config.yaml
rope_theta: 7170.0
rope_fraction: 1.0
init: "orth"
init_std_up: 0.0625
lr_mult_o: 2.0
decay_fraction: 0.574
doc_mask: true
dataset: "wikipedia_en"
MLP neurons of a small language model. Each row is named by its layer, matrix (gate and up: input weights) and neuron, and shows model dimensions 0-95. Each number is 128 + 24 x the weight over its row's rms, rounded and kept within 0 to 255. Numbers have three digits each. A neuron's up and down rows have the sign that makes its largest values positive.
After each neuron's rows, "fires after" lists the tokens most often just before its 100 highest values on Wikipedia text that the model never trained on. A number after a token or word is its count.

L4.gate331:106117110142129106126130137130116126134094138130146133111107152100164098091091107099196096108102122120122122087119177145140101159130111157113162155093107103102144087138180164113106112099141092119126143122112109134107158150117138140153127119108091157113152124127138121087134157163144108133
L4.up331:111118060136121131112153116121138136118118130154151130104084124095173100107091093096154125094134102120121121102095158193138135177130111145130156169117105094105113076119109100143125112109143135111124130134072100145091125158092097147169132087143120142105155161148141135091102142143107136156
fires after: ", " 32, "in " 12, "of " 9, "United " 6, "and " 5

L9.gate241:139105133130117120141102108101114151140183118134140091141155142101106069116138120107121166074118151126125135089099117112137128167100147150107138094119140100095127116106123163125103081125124121144156134120093137062122090110143123111115117157132084131130112148124123097156109126127099091135
L9.up241:151099142112096154121128137082110126123137144113179115097126091132149137116140173113127137176089114114079123120084178110120109156109150143121131110138116126084146129166167078150132150118124127085133107144157127133137128118099166127121130179134102101126098134119169114195056134141120132117
fires after: "–" 25, "- " 13, "| " 11, "Vol" 9, "a" 4

L9.gate422:114145157156146123139103097148163163106121092142129109109113097150133130117138140095163122141161115118161098118176148133135078136138104108094136129135125110138140119128085125131103172139151114112123077175134085120167128125099178169081123123098137136127170108094103117109137128118145162121
L9.up422:140194099164133130103136145136166155102137143122135151097146109143115102131103141125158114116100154131148127099147162188161117143184145155113101149131105071116095119113150100135120132160124155140117152142136110147138068115094131094166108142144100150130136138112114160096141143097102147134
fires after: "| " 32, "No" 15, "As " 4

L9.gate388:105145133145151127083120107107119165156109115101134084178140096126135124126100159163124076123099070095108132134094101111124105114163144113155138115115104150101118137141102141153118137141137104116144110153134143138143140125147133119095112089123129147127157172128105118105096095140104120060
L9.up388:141116127128125128176134134101095140122128152137149068165137126120131135116111115148141140106114151103147115158104113161099133112150132113106155114093127127152124160141180120120096118136082174115122098119107074135167121109156127115101085145138127156105154153130150129158100147093157142104
fires after: "| " 29, "It " 8, "No" 4, "There " 4, "there " 4, "town " 4

L9.gate238:132142153120153122151109104136145101106103084125132113137101126155115122106119175123160113127149125153131112114125109144148145118167117129103063125141141148172135162118112152092106160116140147175152159110128101119140088118158153135123161121161118101172124111143129115130078136138079091160
L9.up238:145161141114145125127121180120104131093104093126107104168120148189097134168140100144160146126146100139112123113149166165199110148142116144128083130133157165158109126146142102090108125109104127125096099098154119115108136153167164143057159104137089110109118136129110107103120132152107163113
fires after: "|" 51, "tr" 5, "\n" 5

L6.gate328:126125117087143119144127092133090087107130134147158129172137132101098078126111103133118122131099137177127123140101098150101115133122125143091104098150151112152161138123098132113128136162112169150094113159161161125171118134079170155149099118158128102128098090128140176154111152135106130138
L6.up328:173085133188130138152136137098127111153109112066147165107120120105163169099117111133120093108115085125108119141127109140130155109130098128097116142129124131114112148122096122148138118124150116092133097143129085138148108088174108123150094133120128117167117105135098128128061155115137106142
fires after: "| " 28, "==" 10, "on " 10, "On " 9, "- " 7

L4.gate265:113136123116129137119141130105116137100133091123127100098135100143180140170153119167144143113119123077146129157161123126135119126119204098117070129142147131148118090158166142185101099102117175143122138155143089103151138128125118136093094129121102125144098106124142124109083145119107179128
L4.up265:134124127089123087126089138131114153098144094151157118129148072107142135139101071147141116100144140081106162128140113109111124156122134105117074109141145130154109097156142154121050101154091119156115129122119133108135124148147130143137111099145099132114077144117132138144116138153104177129
fires after: "|" 38, "No" 12

L6.gate149:160142136132154118130164164090107128125160142145096105130138108110134113146135138126167130118135163168143103106098146131113141089117109109121126159092117066110128108144073073110127125110115109126123185112132146137157164131114114116112110187152128100093114144099096147136144116113163159114
L6.up149:070116129176152139161140150124124102102135122118114122133125144121116102139166133148188125153087172150144117089106150126120117121152151089098103139152145098130140115113151117076065109134118144160142199133124096102143119117090163138160145153129095164101141128115147097131145184131145127103
fires after: "201" 13, "198" 11, "199" 11, "'" 11, "202" 10, "200" 9

L6.gate378:159147149145173098150129173097128149132101114124093152130112147142151128165127151131163138149068155115128154129114099180140092127145126117120159078178112144128137103132134103120069142129168132144066120153104132181155130109128114106146109093120096096112121120168143101155138119126146162138
L6.up378:064169108131107117127148129141104131148147112123132093116105145140130127147113167149095141078161132152115156132135131118113128125127128110126140125131139128159117103110124145110078126122166110165142093139199097103111155093097154128143136149138144088157154125129128101082113110149081136133
fires after: "| " 41, "." 6, "Pts " 4, "a " 4, "(" 4

L5.gate424:130107109107112133127128145117149148132125088064080090105182102132120109155146117084133187086111081122117111201098117172137113127102138139127106114111139115115156102099132156173091144104078133173133093111098121120089090124141113122165117104112112147098162103134146117150148124113155104148
L5.up424:107132144137107075128123127115166132126147128100133112110171162124113106148140156123160159143150106129127154144134110134164130147126107084192115140186124123134167152142131127114111173116091105170137088163130111112144098124140154079184132109099120146136094106171142116147125105119133156155
fires after: "'" 86, "’" 7

L2.gate241:124120071123147111109166141136129133113169095131090092126119137128099147123131160110162115137126082166120162139147158146117138104116117128088151117101152126086083127117140089149156107110144109142126147111153104139153165086135138144139120084167121131117148124126136102119105180152193111086
L2.up241:100105123162170131152128112126146183111127120147107096144134162123141146156145159090103143098116077069133100134147123134112150132136097136111144153139133131147106136108089113150079095118092115109156139111100152090129191105130081114120111151122112144068146094138129113109121141151115154085
fires after: ", " 33, "in " 12, "of " 9, "| " 5

L2.gate117:161112091136155127191151131119133144140101104140137138127106138137091146096072086145094111113132100130096110111112130107116067163139153154115138109142100129078095096125161140088107187162130112142112145168096154122118117098148177092100155114081138118123111139125110145136155102095112195103
L2.up117:154107083150140117153138132112099091149131105130099112146100129139115130111117095141115135107114169143097115146117124094106096136153140104099126127129140116125120143114127123092113111129145114138128119137119132108141130106129147110101114097115164119119099118099088140182164126075104181116
fires after: "| " 38, "–" 7, "." 7, "' " 5